config.toml
hidden_size = 384
qk_norm = false
init_std_up = 0.0327
doc_mask = true
MLP neurons of a small language model. Each row is named by its layer, matrix (up: input weights) and neuron, and shows model dimensions 32-95. Each number is 50 + 10 x the weight over its row's rms, rounded and kept within 0 to 99.
A block is one neuron, or neurons of one layer that tend to fire together. After each block is what it responds to, as a language model described it from the Wikipedia text at the highest values.

L10.up27:45 60 48 48 32 34 36 49 43 53 63 57 57 47 49 42 42 42 58 33 56 52 55 50 65 51 62 59 32 43 45 56 52 54 59 43 41 64 75 50 58 43 55 49 53 61 60 45 55 43 53 53 61 57 59 70 53 74 56 44 38 34 67 55
L10.up1555:65 52 48 65 30 24 41 55 37 45 44 70 53 50 51 49 54 51 48 65 48 56 74 50 44 52 69 38 50 59 45 51 55 59 41 45 47 46 38 39 59 35 49 52 42 55 57 57 47 56 52 42 52 66 63 50 49 41 55 48 48 63 47 32
Token after a subject phrase

L9.up572:61 57 75 52 54 56 53 62 67 58 51 52 62 58 69 52 50 54 62 55 34 45 62 52 53 39 71 42 49 48 42 25 55 47 40 30 60 35 48 55 64 49 51 57 58 60 55 36 52 54 65 45 48 46 51 46 54 49 31 52 47 66 68 54
L9.up639:65 49 60 39 58 41 58 48 39 52 52 49 66 53 52 68 47 58 75 48 26 35 44 59 46 37 63 43 57 46 47 36 50 50 46 47 41 46 46 51 60 40 51 56 55 62 59 70 77 51 64 27 38 44 52 39 23 53 56 58 44 65 54 76
L9.up1188:57 70 75 52 46 54 51 44 48 35 65 54 58 67 41 59 40 52 58 59 32 49 57 60 42 39 37 52 68 48 60 42 58 33 54 45 50 38 54 42 49 42 49 54 38 54 71 55 61 72 78 39 40 22 36 58 38 34 59 49 71 45 70 53
L9.up1999:32 50 59 49 60 54 44 54 53 50 57 48 61 77 57 64 51 57 49 53 45 52 64 66 56 73 68 38 59 64 42 33 31 30 35 55 57 59 54 57 62 63 56 58 46 45 67 44 69 59 52 59 40 43 53 42 65 81 51 19 47 31 80 55
Start of full dates

L9.up863:58 60 65 67 53 47 49 42 68 66 41 61 72 32 30 46 32 43 47 30 47 46 37 63 55 51 28 45 43 50 67 55 50 50 78 33 51 61 41 31 48 61 54 56 58 51 36 59 75 37 58 41 52 55 53 56 43 27 51 41 47 44 48 59
L9.up1419:44 52 51 49 67 39 50 39 58 57 58 49 58 68 59 40 55 38 41 34 49 39 56 48 51 47 31 53 43 48 55 69 58 57 35 51 45 63 49 59 52 85 56 58 44 55 52 52 46 44 43 36 53 58 43 44 53 56 38 34 38 45 57 43
L9.up1633:57 67 57 45 50 48 44 57 45 49 51 53 71 64 51 46 58 61 49 60 30 47 60 46 39 52 50 48 52 22 51 37 63 71 50 56 45 40 52 52 56 48 61 56 66 42 50 38 51 50 67 43 53 58 50 31 25 47 51 40 53 41 69 52
L9.up2202:55 35 52 62 60 57 61 53 25 63 18 53 60 41 54 42 45 42 57 53 35 30 57 47 55 61 47 36 41 44 57 48 49 56 68 59 31 51 42 54 48 62 51 60 60 47 37 51 56 61 51 63 53 59 50 60 36 41 49 40 66 60 40 48
Boundary after sentences/lines

L6.up232:44 47 45 55 55 55 57 52 47 58 30 62 50 49 38 34 45 48 44 67 66 47 52 52 59 49 52 49 61 29 53 47 70 40 58 57 58 69 34 57 58 42 49 51 60 74 40 50 44 50 44 60 54 51 27 38 54 32 67 51 54 42 50 49
L6.up299:56 44 35 59 55 51 42 40 53 46 44 43 50 57 27 42 51 46 48 55 35 49 64 47 52 55 41 63 61 65 62 57 72 46 56 48 52 45 52 58 65 58 47 51 39 64 47 57 57 67 57 48 51 46 44 40 49 52 36 29 48 62 46 32
L6.up812:24 63 30 45 41 56 34 34 48 67 36 74 55 43 42 50 37 43 45 54 54 54 52 41 49 65 49 59 52 45 61 65 69 45 51 32 47 42 54 50 48 57 34 46 49 58 26 46 44 37 71 55 59 46 61 50 55 47 39 42 54 49 53 54
L6.up932:51 40 34 60 43 49 47 40 31 54 43 44 55 57 41 59 37 51 40 55 45 43 49 51 44 29 40 48 42 54 57 69 42 51 31 67 37 69 42 69 35 60 62 44 49 51 64 55 60 53 44 58 38 52 45 48 55 57 36 38 61 41 59 52
L6.up941:31 48 53 42 49 66 46 46 71 47 58 52 43 52 43 34 46 28 48 56 55 46 69 54 51 51 61 28 44 55 46 59 45 43 42 66 49 53 61 37 45 60 61 48 43 56 44 38 56 45 49 47 46 50 43 42 51 50 49 65 56 51 43 59
L6.up1496:45 54 54 50 62 47 68 30 58 45 35 60 57 63 37 51 53 43 33 48 49 63 42 67 50 62 41 64 46 74 67 41 47 53 51 53 35 65 37 72 72 65 40 57 32 61 42 54 59 54 28 59 53 46 36 49 52 33 36 50 45 52 68 59
L6.up1833:48 63 71 40 62 48 34 46 37 46 45 66 45 51 54 38 29 37 64 36 56 46 30 50 35 51 50 67 44 54 62 38 51 44 46 58 49 31 54 43 46 55 45 54 42 46 44 47 35 46 59 52 48 45 50 50 48 57 64 64 51 54 60 54
L6.up2246:50 65 46 47 55 52 42 62 64 43 42 56 55 68 53 38 47 54 58 40 51 46 43 53 36 45 73 43 61 60 39 55 52 39 48 65 33 43 61 40 45 51 52 52 55 52 63 59 44 50 67 44 53 45 58 39 62 40 46 72 54 56 57 36
Quantity and date heads

L10.up84:39 50 61 67 42 45 47 40 48 63 47 51 62 33 45 45 40 46 48 50 64 58 54 34 30 65 42 65 51 52 41 50 62 54 59 51 68 52 46 46 54 57 35 36 41 63 52 45 52 49 63 63 68 72 55 34 52 52 55 32 30 52 57 45
L10.up1771:66 53 51 57 49 65 68 41 41 47 42 57 65 35 44 52 51 53 48 27 39 54 48 55 59 38 53 68 53 43 46 26 62 51 61 37 57 69 41 62 66 47 51 41 45 49 30 73 40 54 51 58 43 52 43 48 72 45 62 52 42 51 44 48
Quantity noun before "of"

L10.up2:53 47 39 53 48 46 43 49 52 58 57 43 52 62 66 39 56 50 50 47 35 58 54 44 50 55 39 55 55 57 50 57 50 41 49 52 43 64 37 53 32 45 31 40 61 31 37 50 64 63 35 62 34 48 41 54 54 45 35 53 58 46 61 58
L10.up203:40 44 42 64 49 26 56 55 49 46 55 57 54 66 56 52 49 56 31 52 48 40 49 33 43 61 45 52 56 63 56 79 60 36 36 47 47 47 39 45 56 42 33 43 71 50 47 67 49 47 69 50 57 37 55 29 53 48 32 46 47 38 38 50
Paragraph-ending punctuation

L6.up143:40 57 40 50 53 49 50 45 46 49 71 57 63 41 65 55 46 62 46 53 51 71 47 55 70 59 45 42 27 40 35 34 29 39 63 57 57 51 42 57 46 59 68 36 54 46 37 70 50 45 55 56 28 53 57 38 45 51 25 58 49 56 78 35
L6.up208:47 60 60 45 42 47 59 46 54 60 50 57 57 54 58 53 47 40 51 46 42 61 59 51 32 41 55 51 33 49 43 46 57 36 59 30 28 56 33 42 52 47 45 65 58 53 45 57 49 58 37 35 39 45 59 39 44 44 52 66 70 49 52 50
L6.up320:48 69 36 56 48 45 42 44 40 53 42 40 56 44 34 49 44 51 60 52 64 51 64 45 34 47 73 53 36 55 39 55 54 58 42 42 63 62 47 37 18 57 51 30 52 51 56 70 60 45 55 35 43 48 76 29 45 48 46 44 55 51 54 29
L6.up387:54 54 48 29 49 48 46 36 48 46 45 45 55 59 51 72 46 53 61 63 54 43 58 44 46 48 60 59 51 39 58 46 49 51 32 57 33 35 38 59 40 57 36 52 58 59 62 43 38 45 31 43 49 45 60 57 57 57 25 50 50 60 65 66
L6.up580:38 53 52 38 42 76 47 53 62 61 50 40 56 54 47 49 37 35 44 64 52 52 70 59 57 50 66 52 35 35 30 32 61 46 39 47 46 49 65 52 62 37 57 56 49 31 36 42 40 37 49 54 31 56 44 46 38 45 40 53 39 49 52 56
L6.up773:50 40 47 52 50 50 29 47 30 67 55 47 54 56 58 56 50 60 56 46 55 44 46 59 60 56 50 61 31 37 45 39 59 30 49 47 63 39 62 46 23 51 46 32 47 41 46 49 46 51 49 45 51 46 41 45 34 62 61 34 58 46 53 46
L6.up849:64 66 50 45 36 43 58 60 47 46 46 24 57 64 56 37 39 57 53 42 57 45 55 41 45 49 59 58 53 50 34 41 60 52 40 41 56 39 61 43 45 64 57 51 38 35 61 48 49 44 38 33 44 58 61 64 63 42 34 54 52 58 51 48
L6.up866:45 44 48 61 65 38 48 59 54 56 34 61 40 63 48 66 47 28 47 51 60 45 36 63 55 30 55 64 59 27 32 41 48 46 52 54 43 63 40 34 53 47 51 44 57 30 50 44 43 57 36 52 34 41 60 34 54 66 45 40 47 32 37 29
Joiners after place names

L9.up929:34 44 38 59 40 46 43 66 30 42 65 47 66 50 49 37 36 66 54 33 61 54 46 48 64 56 67 69 60 60 33 46 50 62 75 58 42 60 64 41 42 70 64 69 38 43 55 60 43 47 45 42 44 49 44 66 60 58 50 50 45 65 44 46
L9.up1136:52 50 46 59 39 56 45 39 64 61 55 44 59 48 50 36 48 63 32 47 45 50 65 50 45 37 50 37 42 55 31 46 59 56 58 37 40 45 44 45 44 50 38 61 28 37 36 45 48 62 48 48 59 39 42 51 60 43 46 50 75 55 54 29
L9.up1349:41 36 38 49 48 43 41 58 48 55 57 50 54 31 33 49 49 62 53 42 48 57 50 48 58 40 38 66 46 65 42 52 58 47 50 50 43 56 56 51 54 38 33 65 41 25 51 58 38 54 56 51 43 40 34 48 46 45 42 67 46 68 44 34
L9.up1933:47 57 65 50 42 47 49 66 56 40 54 54 53 57 53 48 53 34 48 41 59 42 53 52 57 39 54 57 60 51 43 47 52 60 47 63 46 49 59 37 36 44 49 66 45 44 56 69 51 45 62 48 39 39 39 41 51 55 53 59 50 66 68 47
City–region separator comma